MLP neurons of a small language model. Each row is named by its layer, matrix (gate and up: input weights) and neuron, and shows model dimensions 64-159. Each number is 50 + 10 x the weight over its row's rms, rounded and kept within 0 to 99. A neuron's up and down rows have the sign that makes its largest values positive.
A block is one neuron, or neurons of one layer that tend to fire together. After each block is what it responds to, as a language model described it from the Wikipedia text at the highest values.

L6.gate1153:46 65 50 58 37 42 42 47 61 47 60 75 55 43 36 63 37 52 33 62 37 52 42 60 46 52 54 44 26 63 40 71 37 43 68 51 44 51 51 44 60 24 40 51 40 52 52 53 68 63 75 68 55 43 63 35 42 47 62 57 60 41 55 55 58 46 40 60 56 66 53 37 33 59 34 53 41 48 54 44 43 45 50 71 62 47 51 54 56 69 41 53 53 51 56 45
L6.up1153:24 44 48 52 52 53 57 30 15 37 50 55 56 51 52 48 61 40 29 58 48 34 40 49 59 58 56 61 70 37 52 52 68 42 55 67 64 75 47 45 52 51 62 55 50 50 33 52 34 51 54 52 46 60 58 46 55 52 38 39 36 60 43 49 51 53 50 21 49 46 53 50 42 67 61 48 61 35 45 34 55 49 37 45 52 48 65 48 48 64 51 42 51 47 36 37
Description: Closing tokens ending a name, title or coordinate: close parentheses after foreign-script names or abbreviations, closing quotes on song titles, final °E/°W.

L9.gate73:50 46 56 54 50 50 38 33 58 44 55 47 53 53 27 47 48 36 42 55 47 44 60 50 73 44 38 33 67 67 45 71 32 59 54 31 23 52 56 59 52 37 43 47 38 56 56 41 39 48 67 59 56 56 42 65 55 53 62 54 54 61 52 65 44 49 65 35 54 41 55 55 44 48 60 42 44 60 48 66 66 33 48 44 55 55 45 64 30 63 60 41 34 55 58 61
L9.up73:55 47 50 46 62 35 45 52 55 46 49 40 47 45 50 35 52 40 52 61 58 30 39 42 47 67 39 47 61 54 57 66 32 51 41 54 51 48 42 48 43 53 38 45 53 19 40 38 57 38 51 52 67 59 51 68 47 53 54 49 61 63 49 54 54 51 68 35 46 46 66 60 38 61 28 38 50 60 48 56 44 57 59 48 58 60 44 54 55 41 57 50 43 57 57 44
L9.gate294:45 58 80 57 44 59 49 43 30 46 52 50 43 54 46 47 53 65 42 35 47 39 65 47 49 47 25 41 43 45 50 54 36 52 35 60 34 41 61 52 42 59 38 54 45 56 49 34 42 46 65 55 49 64 76 40 44 39 63 47 44 59 39 46 64 33 48 56 57 75 38 47 52 62 46 54 31 34 40 50 37 50 53 54 31 52 62 52 45 43 57 57 58 53 60 44
L9.up294:61 49 62 61 45 39 33 45 52 27 50 42 67 36 51 35 61 75 48 44 42 58 49 82 46 55 53 54 53 31 61 57 39 54 50 54 75 57 53 39 49 48 58 52 40 61 25 61 51 40 59 55 64 49 76 56 42 52 38 54 67 56 39 49 44 64 52 37 46 52 38 35 53 50 43 44 66 31 26 51 60 55 34 47 50 46 49 63 40 52 66 44 53 46 67 49
L9.gate368:67 45 56 49 38 65 39 50 39 43 52 38 48 51 41 65 32 46 53 57 52 28 53 36 59 66 53 57 71 48 47 48 37 37 46 43 36 37 63 38 52 50 50 51 40 53 44 54 39 34 54 46 64 66 58 54 33 43 49 38 54 68 44 46 53 46 46 48 52 53 60 58 40 60 34 55 49 44 45 32 35 64 57 51 39 62 29 57 55 46 50 59 37 50 47 48
L9.up368:47 66 47 42 51 54 53 66 43 55 46 38 44 35 45 51 56 40 43 54 54 45 52 28 51 61 45 49 44 50 58 65 44 38 38 48 63 59 45 53 49 68 40 36 39 53 59 47 55 65 60 71 53 35 47 47 58 67 60 45 49 35 50 53 54 47 54 34 54 47 50 59 52 59 44 37 55 35 41 44 53 60 27 48 32 51 49 45 44 63 62 58 52 64 50 35
L9.gate403:57 51 45 44 56 45 39 58 57 30 57 50 61 51 46 43 58 58 43 46 34 59 55 49 55 67 51 42 62 44 51 71 45 48 56 53 39 62 63 47 45 48 43 47 33 47 37 40 57 46 56 53 60 48 67 47 62 57 31 59 80 49 35 23 51 56 54 30 59 62 33 54 53 55 65 61 48 44 63 58 61 42 43 69 60 56 45 51 45 35 36 52 49 56 49 43
L9.up403:48 36 44 66 44 45 38 45 58 51 59 55 45 54 38 56 55 49 37 70 41 54 47 46 35 43 46 73 52 47 71 62 50 56 44 46 54 62 74 44 42 34 37 54 39 47 31 46 37 40 57 57 72 50 65 50 38 62 60 55 38 42 52 33 47 61 42 36 50 69 52 56 43 61 44 55 55 50 55 37 45 54 40 54 47 68 57 42 50 39 57 42 59 33 66 50
L9.gate425:52 39 52 27 54 53 40 51 44 48 41 37 38 56 45 51 51 54 38 58 28 36 44 48 55 53 47 45 39 45 57 69 56 41 51 58 56 72 51 49 46 36 56 40 31 44 43 30 35 38 58 59 49 54 74 63 52 68 52 48 51 71 39 45 43 40 49 65 52 62 40 38 54 58 33 47 65 57 48 45 51 54 42 69 37 45 52 42 50 56 57 55 43 51 74 44
L9.up425:54 58 66 45 35 65 38 50 60 51 55 41 39 32 58 53 52 53 43 62 31 51 53 64 39 44 36 42 39 65 66 57 46 62 55 31 33 51 57 51 39 49 52 56 38 43 47 46 62 59 66 44 65 43 45 44 54 41 43 38 46 39 39 37 61 61 55 50 63 51 46 55 54 56 57 36 44 40 48 40 51 51 58 54 46 46 50 41 30 63 48 50 63 50 48 44
L9.gate662:40 54 70 45 31 46 37 52 54 56 62 38 53 48 44 74 47 54 59 38 48 35 51 59 51 52 60 38 44 57 39 57 42 46 56 32 33 58 38 66 34 36 60 45 23 52 44 36 50 62 45 47 54 61 52 33 54 42 58 45 44 56 27 47 48 46 38 50 43 41 48 64 51 41 39 39 55 46 65 48 38 30 63 40 52 56 51 42 51 50 56 50 58 65 54 54
L9.up662:43 47 49 55 54 49 57 45 50 41 24 45 36 54 48 44 54 61 58 41 55 37 49 57 50 39 74 45 42 27 40 46 57 49 57 62 59 49 45 39 35 48 52 47 50 39 59 30 45 30 50 51 42 52 59 75 55 60 53 38 53 68 37 45 59 35 66 34 40 59 53 50 52 57 54 59 56 66 54 58 42 59 42 54 41 55 39 44 56 42 37 51 50 45 54 51
L9.gate1009:49 37 54 55 29 55 49 46 35 28 56 40 52 43 52 50 56 60 59 48 31 63 59 48 58 50 61 48 59 48 48 52 47 34 41 49 56 54 58 59 51 36 49 47 47 51 35 36 49 50 55 61 56 51 58 68 56 25 37 41 53 53 53 41 42 37 52 49 40 59 59 37 45 38 64 48 66 53 45 47 52 55 66 43 59 52 38 66 50 60 52 48 58 52 40 65
L9.up1009:57 47 52 43 29 60 64 45 35 39 32 41 54 54 36 50 39 44 49 32 53 54 51 38 42 43 62 49 54 64 54 43 63 50 33 54 45 43 66 42 50 47 49 63 39 46 63 44 72 46 54 59 65 53 55 74 45 44 50 59 45 46 40 37 40 68 55 60 33 35 51 45 55 28 54 43 79 60 48 50 58 61 72 40 62 64 43 50 57 55 61 54 52 52 50 66
L9.gate1040:54 65 48 67 46 59 55 45 55 51 36 26 50 58 41 50 75 49 69 55 51 44 56 60 50 61 67 59 55 50 61 73 47 38 51 41 61 46 43 54 63 44 47 55 51 40 52 56 57 50 41 54 43 44 40 56 60 51 51 55 40 72 41 46 55 41 44 47 40 49 51 50 50 57 49 48 36 42 63 62 45 50 31 61 33 41 47 38 43 54 46 54 58 60 52 51
L9.up1040:54 53 69 39 41 49 58 35 52 51 44 36 54 42 48 45 47 59 58 56 33 51 43 72 46 59 59 50 52 49 26 55 74 33 53 64 57 58 48 47 51 48 54 63 34 51 30 46 40 55 54 53 45 49 48 77 60 50 58 51 50 47 42 33 37 45 42 38 26 56 62 36 52 61 47 26 49 50 56 39 55 55 36 54 47 43 43 51 60 56 53 30 52 53 61 47
Description: Tokens partway through or closing the title of a book, film, song or game, mostly subtitle colons and closing quotes, e.g. Electric Dreams:, "Live to Tell", Splinter Cell:.

L9.gate13:50 40 26 26 41 38 52 69 47 66 47 46 46 51 50 47 56 61 57 30 37 35 60 50 60 41 55 45 43 49 38 61 37 42 72 47 40 50 48 68 44 43 41 51 56 56 45 48 45 32 41 44 43 54 55 55 46 46 38 64 45 64 50 34 34 61 42 41 61 49 49 70 55 54 64 63 57 53 42 70 42 54 45 54 30 51 59 56 41 47 50 49 58 62 45 43
L9.up13:44 49 53 51 51 47 34 44 69 48 51 51 49 40 62 39 46 45 46 44 47 52 53 52 48 41 61 43 48 45 31 45 35 46 51 50 51 32 40 42 64 50 48 53 57 62 25 56 66 53 56 46 52 48 51 51 32 54 33 53 30 59 50 46 41 38 18 60 51 49 51 59 49 61 57 69 47 59 18 50 42 58 42 41 44 36 57 55 32 47 53 62 53 38 48 42
L9.gate47:45 39 44 61 39 58 52 67 35 54 48 65 52 57 40 44 47 55 45 44 47 81 65 64 44 42 33 44 60 53 58 48 31 48 46 47 59 64 56 56 52 50 54 57 46 49 50 39 50 37 46 65 57 61 66 50 55 50 48 40 52 46 60 35 53 53 40 57 50 58 45 54 58 39 62 48 57 40 51 48 53 57 48 60 48 53 65 46 54 50 50 42 45 52 47 60
L9.up47:42 50 40 26 43 40 60 63 37 61 44 48 63 41 42 43 60 57 63 51 65 61 46 53 50 48 51 39 63 48 44 31 29 41 57 46 60 41 46 56 72 50 54 66 63 52 39 49 40 41 48 39 52 57 46 62 38 63 47 52 55 49 39 49 32 38 47 55 53 69 36 44 50 46 31 48 32 53 44 52 43 25 28 53 60 68 37 66 46 50 33 39 27 44 34 52
L9.gate196:66 42 43 49 55 57 48 49 52 37 47 63 52 62 56 71 41 59 61 50 41 48 58 50 38 37 47 49 54 38 55 50 33 57 51 46 38 53 61 52 36 35 45 51 45 44 30 50 37 41 54 32 59 58 55 55 49 63 55 55 55 66 62 43 53 32 34 39 41 48 45 47 41 49 67 67 62 55 43 43 20 45 31 62 61 50 31 59 41 44 44 45 47 46 49 47
L9.up196:52 54 50 58 53 51 31 60 64 72 42 47 38 41 46 48 44 70 47 31 46 60 48 42 59 63 40 53 42 53 52 34 43 63 49 45 62 47 65 52 40 36 53 54 58 51 56 64 66 49 35 60 33 55 60 28 50 54 67 47 55 62 46 52 41 51 51 57 45 48 35 43 69 57 65 64 50 51 44 40 42 63 38 26 57 62 59 58 48 46 38 60 51 37 46 60
L9.gate283:33 41 45 54 38 52 56 52 52 41 33 38 52 48 54 60 50 41 53 50 40 33 38 55 51 52 53 37 40 45 50 43 48 27 42 57 32 46 46 55 29 36 65 47 68 45 39 41 60 43 47 53 46 60 60 61 53 48 49 51 35 62 70 55 54 46 36 50 33 79 27 35 37 48 55 67 55 49 50 51 68 47 54 59 55 68 51 61 54 60 48 49 53 60 40 40
L9.up283:54 53 44 55 47 47 56 56 51 54 37 48 37 46 61 46 40 62 66 40 58 39 42 35 50 45 39 57 64 40 54 57 57 36 44 48 44 45 40 51 39 49 47 40 44 53 62 37 55 39 41 69 50 56 48 45 51 57 71 61 53 54 48 31 54 47 64 35 53 48 48 64 66 59 66 52 67 70 40 38 46 63 61 32 39 43 23 64 35 55 52 68 57 49 54 56
L9.gate677:55 31 37 54 47 47 50 39 61 55 40 50 46 55 53 49 35 54 50 55 54 56 60 44 43 53 39 52 51 42 46 74 38 58 49 41 48 44 46 59 38 46 46 56 67 45 52 49 28 30 39 40 31 51 78 49 47 45 43 55 70 54 41 56 51 57 39 60 42 54 38 42 61 35 61 40 52 61 31 55 52 55 45 44 39 51 46 66 52 53 37 37 39 61 35 32
L9.up677:63 62 47 42 52 48 44 54 54 69 59 51 48 56 58 58 47 40 37 50 57 71 64 42 26 53 49 40 48 48 64 68 37 54 37 52 39 47 57 47 53 34 59 39 55 59 52 51 54 56 28 51 39 48 52 26 51 50 51 53 65 58 61 52 51 34 47 45 58 76 36 51 56 48 27 58 46 40 30 57 57 46 36 44 24 44 56 42 37 44 70 40 49 55 59 46
L9.gate713:40 41 28 44 72 48 40 60 48 59 73 50 43 51 39 60 54 64 65 23 29 62 39 46 49 51 49 34 57 52 57 46 55 36 55 42 39 57 53 61 51 50 66 60 60 62 39 59 37 42 69 64 43 61 53 56 55 41 64 62 55 55 47 45 49 43 46 50 41 49 38 44 65 59 45 62 57 57 57 69 65 46 29 62 47 41 54 47 40 35 47 51 65 33 45 56
L9.up713:45 53 39 45 45 51 34 40 49 50 54 43 48 59 57 37 50 49 70 49 66 65 52 42 67 43 50 52 62 31 51 45 42 54 33 58 48 35 61 54 56 52 61 47 44 44 45 56 75 38 33 53 52 45 45 26 52 28 54 42 36 53 56 61 54 62 48 67 34 33 49 69 64 24 52 59 43 45 54 67 40 56 56 41 57 57 28 55 31 54 51 57 37 38 44 47
L9.gate760:66 40 48 38 43 43 57 36 47 46 39 57 54 39 46 68 51 50 60 49 41 35 39 58 46 84 56 43 50 50 51 53 39 35 58 46 58 46 42 71 41 35 51 50 59 49 34 49 56 41 36 60 58 53 50 40 47 53 62 44 35 72 58 43 43 65 41 56 46 46 68 60 62 42 58 57 44 64 50 45 45 48 53 66 40 62 70 41 65 58 67 47 54 44 53 47
L9.up760:46 48 43 53 48 39 60 54 47 64 39 33 49 52 74 70 54 57 53 35 45 49 56 56 50 54 46 65 41 36 70 55 56 58 56 48 38 58 55 42 53 43 49 40 50 48 47 45 56 54 49 55 50 41 54 51 44 55 49 56 55 33 67 36 38 59 45 50 59 57 53 56 49 49 44 57 66 51 31 37 67 40 64 65 48 41 53 61 37 58 51 43 52 46 51 34
L9.gate1013:61 52 56 37 51 22 55 42 57 56 51 43 54 41 39 47 34 53 66 54 64 47 47 48 52 38 65 52 41 56 37 41 64 53 38 46 67 51 35 58 49 53 70 42 46 24 62 43 49 51 32 48 48 63 64 58 44 45 53 39 60 66 40 59 41 47 62 47 61 77 51 39 45 52 45 44 45 54 62 39 30 42 36 68 52 62 37 42 61 24 51 48 61 45 47 51
L9.up1013:41 48 68 49 47 56 42 70 41 40 41 57 46 75 40 52 46 61 49 43 43 30 44 38 37 42 57 65 42 51 65 62 52 55 50 64 54 49 66 45 51 46 41 53 45 64 50 48 62 25 56 73 38 60 49 58 38 46 61 62 45 42 44 40 37 45 42 53 66 44 60 50 59 28 53 48 51 45 39 49 49 52 59 52 58 46 52 62 52 56 63 54 60 49 55 50
Description: Small single-digit numbers in cells of sports statistics tables or infobox fields, such as appearances, wins or goals, after a pipe or space.

L5.gate380:66 54 49 38 51 54 39 40 54 42 48 46 65 60 38 80 62 56 50 58 36 53 50 39 55 34 69 45 70 42 65 44 32 52 48 56 56 58 43 53 46 62 53 51 52 59 57 49 45 47 43 44 53 57 67 42 37 62 48 57 42 44 53 59 32 63 53 40 51 58 38 58 61 40 59 43 46 45 55 46 55 44 50 53 49 64 48 52 46 46 46 61 39 65 54 46
L5.up380:51 45 40 18 40 43 54 44 52 54 58 32 59 62 48 57 48 46 49 37 37 47 51 31 57 30 55 42 64 51 46 49 47 48 54 44 50 34 57 60 51 54 53 46 47 63 49 47 33 72 37 37 37 55 50 37 49 69 51 55 45 34 43 55 39 64 60 63 41 57 30 48 60 30 46 45 49 46 56 54 29 60 51 29 50 66 35 47 35 51 51 49 48 64 49 70
L5.gate468:51 25 44 37 54 52 20 60 69 36 57 47 43 38 43 61 54 57 51 58 62 56 59 31 45 41 37 55 56 64 48 48 32 58 53 50 52 65 57 55 34 61 59 45 67 52 52 56 39 57 45 47 54 61 43 60 58 55 48 24 62 54 67 51 44 63 46 43 54 39 39 50 60 52 54 41 60 38 65 32 50 42 54 37 57 52 46 46 56 58 55 46 46 50 36 67
L5.up468:48 49 52 55 55 44 39 51 43 41 34 58 46 48 35 57 41 42 55 43 57 36 51 39 43 39 49 45 46 63 55 37 42 57 46 38 58 47 43 40 42 64 58 39 50 48 56 42 47 45 51 67 42 45 38 68 52 37 50 42 66 50 36 64 57 50 46 31 45 46 50 53 51 56 73 54 64 42 62 52 58 32 60 40 50 56 47 68 35 46 43 53 42 48 63 63
L5.gate705:55 38 71 32 49 53 62 35 31 65 45 54 53 56 42 47 48 55 41 47 55 63 42 44 59 65 47 63 53 62 65 42 44 69 38 49 42 47 42 50 34 50 38 71 50 58 52 44 44 53 49 54 63 46 61 37 61 57 47 67 53 56 49 36 53 52 65 67 53 55 34 57 61 42 61 47 48 53 56 30 49 68 63 58 54 56 49 39 45 45 33 52 58 56 52 69
L5.up705:62 40 30 44 53 47 29 54 55 33 62 38 62 60 49 72 71 61 35 48 50 55 47 51 58 41 48 42 69 62 47 55 32 38 42 72 41 44 57 48 55 55 51 42 53 53 52 46 38 56 55 26 31 63 49 29 44 62 60 43 30 49 37 49 42 52 47 61 48 32 56 44 55 42 48 56 45 46 50 53 44 39 55 38 44 70 61 44 40 48 56 36 47 69 48 60
L5.gate762:75 51 43 39 61 50 55 43 58 43 41 48 61 75 59 53 73 60 44 48 44 33 59 61 40 44 63 61 46 46 48 46 40 59 65 50 64 58 67 44 53 54 52 49 51 62 36 69 42 39 46 45 57 39 53 40 27 73 67 60 50 47 55 22 57 50 49 51 52 60 60 63 52 42 43 65 52 48 49 52 58 42 68 48 62 54 43 59 44 47 67 52 42 58 69 47
L5.up762:58 54 42 49 56 47 48 46 43 55 51 51 47 63 47 62 58 47 52 38 48 50 35 45 65 42 54 55 59 39 42 26 39 44 60 44 52 51 61 56 50 57 63 64 59 56 52 54 54 58 42 21 38 65 56 53 44 53 52 52 49 45 31 45 37 60 52 50 51 44 35 52 78 33 47 36 67 51 55 48 42 40 57 46 53 72 39 65 55 41 62 48 49 68 44 64
L5.gate780:64 49 46 36 61 57 42 42 64 43 29 57 49 30 37 56 50 53 39 53 68 45 40 45 40 61 52 52 71 52 36 49 50 58 54 60 43 54 48 46 41 74 45 34 54 51 45 50 56 48 61 61 47 48 58 36 48 71 59 57 52 47 40 40 31 51 58 49 50 44 64 53 45 62 59 51 43 52 41 40 53 28 59 54 41 39 48 49 51 49 41 41 46 68 59 65
L5.up780:60 51 51 48 48 76 42 56 69 45 53 53 50 46 41 58 71 41 44 44 43 55 50 52 46 35 38 55 48 42 48 50 36 36 57 50 53 42 57 41 42 55 60 39 53 61 42 44 47 50 56 52 27 64 43 50 70 43 54 57 50 43 54 49 48 57 46 56 52 39 58 34 71 36 58 34 46 67 33 47 56 57 42 40 54 63 54 39 44 52 54 63 47 56 43 43
L5.gate832:68 36 51 42 42 51 56 77 51 38 63 40 58 53 27 48 51 44 49 60 56 52 59 49 52 37 45 40 59 50 39 33 46 56 51 63 48 34 38 51 39 63 56 41 34 58 65 51 48 53 50 58 52 55 58 69 45 74 67 52 40 48 37 36 45 36 62 56 48 42 54 67 48 40 37 49 52 49 58 49 61 47 46 46 51 58 25 52 47 43 61 54 45 57 54 60
L5.up832:62 65 56 38 46 44 56 65 67 36 47 54 63 71 51 49 56 33 41 47 46 48 55 46 44 46 67 53 58 57 59 48 25 53 57 39 65 49 65 43 34 53 51 50 61 58 39 44 60 47 42 46 41 42 53 57 50 33 45 45 53 36 38 54 61 74 50 34 64 51 32 60 48 56 35 34 53 38 53 47 38 45 50 61 47 75 44 59 40 56 56 48 59 59 52 49
L5.gate1095:53 56 41 28 44 44 62 72 58 49 58 59 47 49 42 59 54 45 63 61 41 46 49 45 46 37 58 47 43 58 34 58 46 60 63 56 46 43 45 68 52 55 62 36 45 55 55 48 54 50 43 45 60 53 62 54 49 54 41 55 60 48 56 38 45 58 37 46 31 56 45 38 57 49 66 59 44 64 57 31 74 62 45 37 55 49 32 42 48 57 34 51 55 39 55 51
L5.up1095:45 40 54 52 44 47 54 42 67 55 50 46 48 60 66 52 55 41 56 43 49 69 52 53 54 51 47 62 53 56 58 44 51 57 67 44 43 54 68 43 44 33 47 41 65 38 48 40 51 58 50 36 73 51 76 57 54 61 54 30 59 50 59 43 39 52 49 46 38 74 67 52 58 38 55 57 51 38 54 50 47 53 46 40 54 58 69 35 49 61 48 46 39 55 67 40
L5.gate1218:50 54 57 43 60 44 30 64 46 53 49 65 35 40 37 44 53 57 41 60 22 42 30 52 46 60 22 57 58 52 49 36 49 59 73 48 55 41 55 51 60 47 41 50 49 64 53 43 48 64 58 47 37 53 55 44 56 51 50 54 48 59 49 43 42 52 45 54 43 61 46 56 74 49 63 45 46 27 55 63 66 50 64 42 45 38 26 50 53 41 50 52 52 47 69 47
L5.up1218:50 46 55 44 59 59 46 52 58 38 40 54 62 60 50 51 31 45 48 59 56 65 61 33 54 52 53 59 63 50 49 50 42 52 55 46 60 53 48 55 40 36 68 53 63 55 69 62 58 47 53 36 33 54 59 54 60 74 49 40 63 52 55 52 50 63 59 42 73 38 61 49 57 43 74 27 60 58 42 41 44 58 45 39 62 59 65 33 52 53 37 39 53 39 47 68
Description: Final digits of numbers and cell separators in Wikipedia tables, e.g. vote counts (140,364), case years (1898), attendance, populations.

L6.gate771:23 59 46 37 66 51 60 63 54 25 30 40 59 53 53 61 71 39 44 61 61 50 45 58 51 56 55 45 62 74 39 50 42 40 51 57 57 54 55 65 49 60 60 60 52 37 50 47 52 54 48 46 54 62 44 44 47 57 54 74 52 51 37 68 39 41 52 50 33 64 39 55 57 45 60 47 65 48 51 58 50 57 46 35 36 47 46 50 52 41 52 45 26 68 48 31
L6.up771:45 64 39 48 48 54 73 63 74 55 41 63 39 54 57 49 64 64 49 51 48 54 47 68 41 43 43 61 49 39 66 57 49 57 53 61 31 56 53 49 52 52 59 46 55 54 45 46 40 34 50 72 42 48 56 42 43 50 63 52 64 42 37 51 50 29 48 45 41 49 66 47 64 42 56 64 73 61 31 42 57 49 39 64 37 54 64 50 69 51 50 45 40 54 58 44
Description: Column separators (|, /, ;) right after a number in sports statistics tables, e.g. goals then assists in hockey or league standings rows.

L5.gate136:60 49 64 64 58 46 36 45 63 54 66 58 46 61 50 50 45 26 62 69 37 63 64 49 53 44 31 71 49 65 52 66 53 44 64 49 48 43 53 41 43 55 58 70 60 57 56 59 43 47 62 48 40 42 67 51 61 50 49 61 59 42 34 51 30 57 50 53 57 57 50 43 32 55 60 44 56 51 68 69 31 48 41 55 58 37 46 36 61 42 53 59 64 55 46 41
L5.up136:66 31 66 66 57 46 54 64 59 37 52 35 39 45 61 59 39 52 46 34 45 50 54 47 40 57 43 47 47 61 66 73 52 59 39 51 49 32 65 63 55 39 26 58 35 41 47 49 52 42 37 52 35 57 54 48 30 55 50 47 53 37 56 42 55 49 61 41 63 33 53 49 68 59 56 40 40 54 48 49 70 47 52 50 46 44 77 39 50 62 45 58 50 40 55 65
L5.gate252:40 55 41 50 55 33 59 47 67 37 41 43 51 31 56 45 48 43 52 42 49 63 48 49 47 64 45 61 39 60 65 70 63 50 54 43 48 62 52 57 48 28 47 46 43 61 45 41 40 31 52 49 47 48 39 45 57 54 44 54 56 52 45 38 58 43 48 40 73 49 59 61 47 66 56 57 53 46 60 47 42 44 46 50 51 61 42 46 56 57 53 51 53 46 57 38
L5.up252:40 50 35 57 60 65 37 40 46 52 46 55 47 40 54 33 45 45 63 46 50 34 58 58 45 71 52 54 57 57 50 77 43 37 43 48 31 66 48 57 47 50 52 46 30 44 66 57 51 22 58 38 39 69 55 43 55 42 42 55 40 41 66 52 51 48 31 43 58 57 60 35 41 69 46 54 44 56 38 36 32 41 50 35 51 43 64 55 71 49 71 53 46 44 54 37
L5.gate420:47 63 53 48 49 45 59 45 59 40 54 47 44 36 47 56 52 44 63 32 48 57 54 28 48 62 51 45 62 42 61 61 50 40 44 45 51 42 55 55 54 38 54 43 58 53 51 38 50 50 60 61 33 51 60 47 63 54 31 51 57 57 59 69 50 29 51 40 56 54 42 29 42 44 62 55 54 57 61 44 37 46 44 49 52 50 55 45 45 43 49 56 49 48 35 45
L5.up420:59 59 48 62 59 42 48 49 39 46 60 53 53 21 48 55 43 55 62 53 55 56 57 65 39 47 52 47 41 44 36 30 47 47 35 55 42 44 46 44 46 63 43 39 63 50 51 45 50 64 49 40 51 43 58 50 48 45 61 53 35 60 51 52 54 43 40 57 47 54 43 33 28 54 48 78 37 53 34 41 53 37 32 41 52 41 46 54 64 63 62 44 60 42 61 43
L5.gate421:53 53 48 55 29 65 55 61 55 52 42 60 60 43 49 50 58 33 60 47 42 52 24 48 56 51 59 49 47 54 53 59 51 53 67 47 43 58 53 46 44 39 52 53 47 55 57 46 44 48 73 59 37 48 50 45 70 36 51 54 45 32 55 45 56 39 39 39 66 50 45 53 67 52 54 57 58 63 59 54 54 49 49 60 64 40 63 56 34 55 36 68 68 42 45 48
L5.up421:44 49 47 49 40 38 51 63 45 44 36 48 53 62 57 49 56 46 70 49 47 38 51 36 77 60 60 39 57 50 43 47 39 45 59 56 47 47 56 56 42 47 74 61 49 28 38 45 58 58 61 55 22 50 47 57 63 36 53 53 60 50 61 40 56 34 57 56 43 42 52 65 52 51 57 46 63 49 48 42 40 47 37 56 55 57 57 41 53 69 29 70 49 51 43 64
L5.gate430:52 54 56 50 50 50 54 49 54 53 63 58 47 37 49 43 51 45 57 57 38 48 45 53 63 60 49 50 65 57 51 71 55 40 55 66 58 55 41 50 36 30 59 49 41 55 46 63 48 41 59 54 38 60 66 51 50 50 39 35 42 40 59 60 42 32 55 33 64 35 46 54 44 57 51 50 50 73 61 43 42 46 40 38 59 56 46 38 54 62 53 65 59 48 34 45
L5.up430:40 51 46 61 51 68 41 57 45 42 52 53 50 49 57 50 53 39 49 54 49 38 48 42 56 34 40 47 52 39 41 35 45 54 40 51 45 33 69 31 48 68 59 43 62 40 44 35 56 23 50 58 47 34 42 39 37 36 42 30 43 42 37 47 43 40 54 41 53 36 58 60 31 57 72 48 65 58 59 46 53 58 46 26 42 26 56 46 55 57 36 44 57 51 51 39
L5.gate497:48 43 46 51 44 56 44 59 51 43 42 59 53 50 49 58 39 32 50 47 45 59 55 47 57 45 49 61 51 67 51 54 55 51 62 42 42 40 49 57 17 50 58 57 47 51 47 54 41 62 73 57 39 46 63 47 68 31 47 38 48 48 74 49 55 42 68 53 66 61 56 40 57 58 65 41 55 38 61 48 42 53 37 52 55 51 65 59 50 58 30 56 54 43 25 59
L5.up497:47 39 43 48 42 56 48 53 59 54 64 44 64 42 58 47 40 30 43 57 38 53 31 45 60 53 50 47 73 64 56 53 63 52 59 42 49 49 62 60 35 20 63 47 55 44 45 53 53 53 59 57 35 57 62 52 59 69 74 54 48 33 55 53 47 59 50 44 50 45 44 47 64 51 49 34 26 52 68 34 40 34 29 56 56 59 35 49 48 42 58 59 46 50 37 57
L5.gate741:16 73 59 51 49 44 54 50 50 27 54 32 34 34 43 41 37 35 57 54 44 65 59 38 29 61 32 56 69 64 51 42 53 48 35 37 32 33 59 38 35 49 74 46 45 62 54 57 57 58 54 59 51 48 37 35 62 41 54 44 37 43 34 52 40 62 54 32 61 56 53 54 56 65 51 41 55 43 60 59 39 58 27 46 45 41 73 35 35 44 49 45 46 48 38 48
L5.up741:43 48 47 52 44 70 62 58 63 48 54 46 44 40 59 46 44 57 41 59 47 56 62 25 45 48 57 59 57 29 46 50 37 51 57 55 66 61 49 60 57 53 47 37 50 39 48 54 62 35 58 57 61 47 57 58 58 50 55 60 69 47 65 45 25 58 37 29 52 58 45 56 67 56 56 44 45 47 38 38 56 50 52 52 55 60 52 38 42 64 46 64 43 67 49 48
L5.gate1182:43 48 62 45 48 34 40 49 64 41 59 64 48 40 57 35 43 39 61 53 45 63 59 40 65 55 65 53 54 43 64 50 58 55 53 46 63 53 44 45 55 35 47 65 39 49 59 61 46 60 70 62 45 43 70 58 37 44 50 43 52 40 64 51 49 37 41 30 71 46 56 57 57 62 57 46 46 66 55 29 44 35 19 47 60 70 51 51 53 68 36 73 59 45 27 43
L5.up1182:48 64 48 63 58 52 66 52 39 47 44 44 49 46 41 56 58 28 53 45 28 44 58 43 46 39 35 43 37 64 61 63 58 41 45 60 29 53 55 59 48 34 40 58 37 53 57 50 35 44 76 61 45 61 49 37 56 32 53 47 59 46 49 55 70 34 46 49 55 59 53 46 37 66 39 57 51 50 48 29 39 53 33 59 57 45 83 50 27 56 60 37 62 50 38 45
Description: Token right after a multi-word title or proper name ends, such as closing quotes, commas, "(", "was", "in": "Power of My Love", "NXT Championship".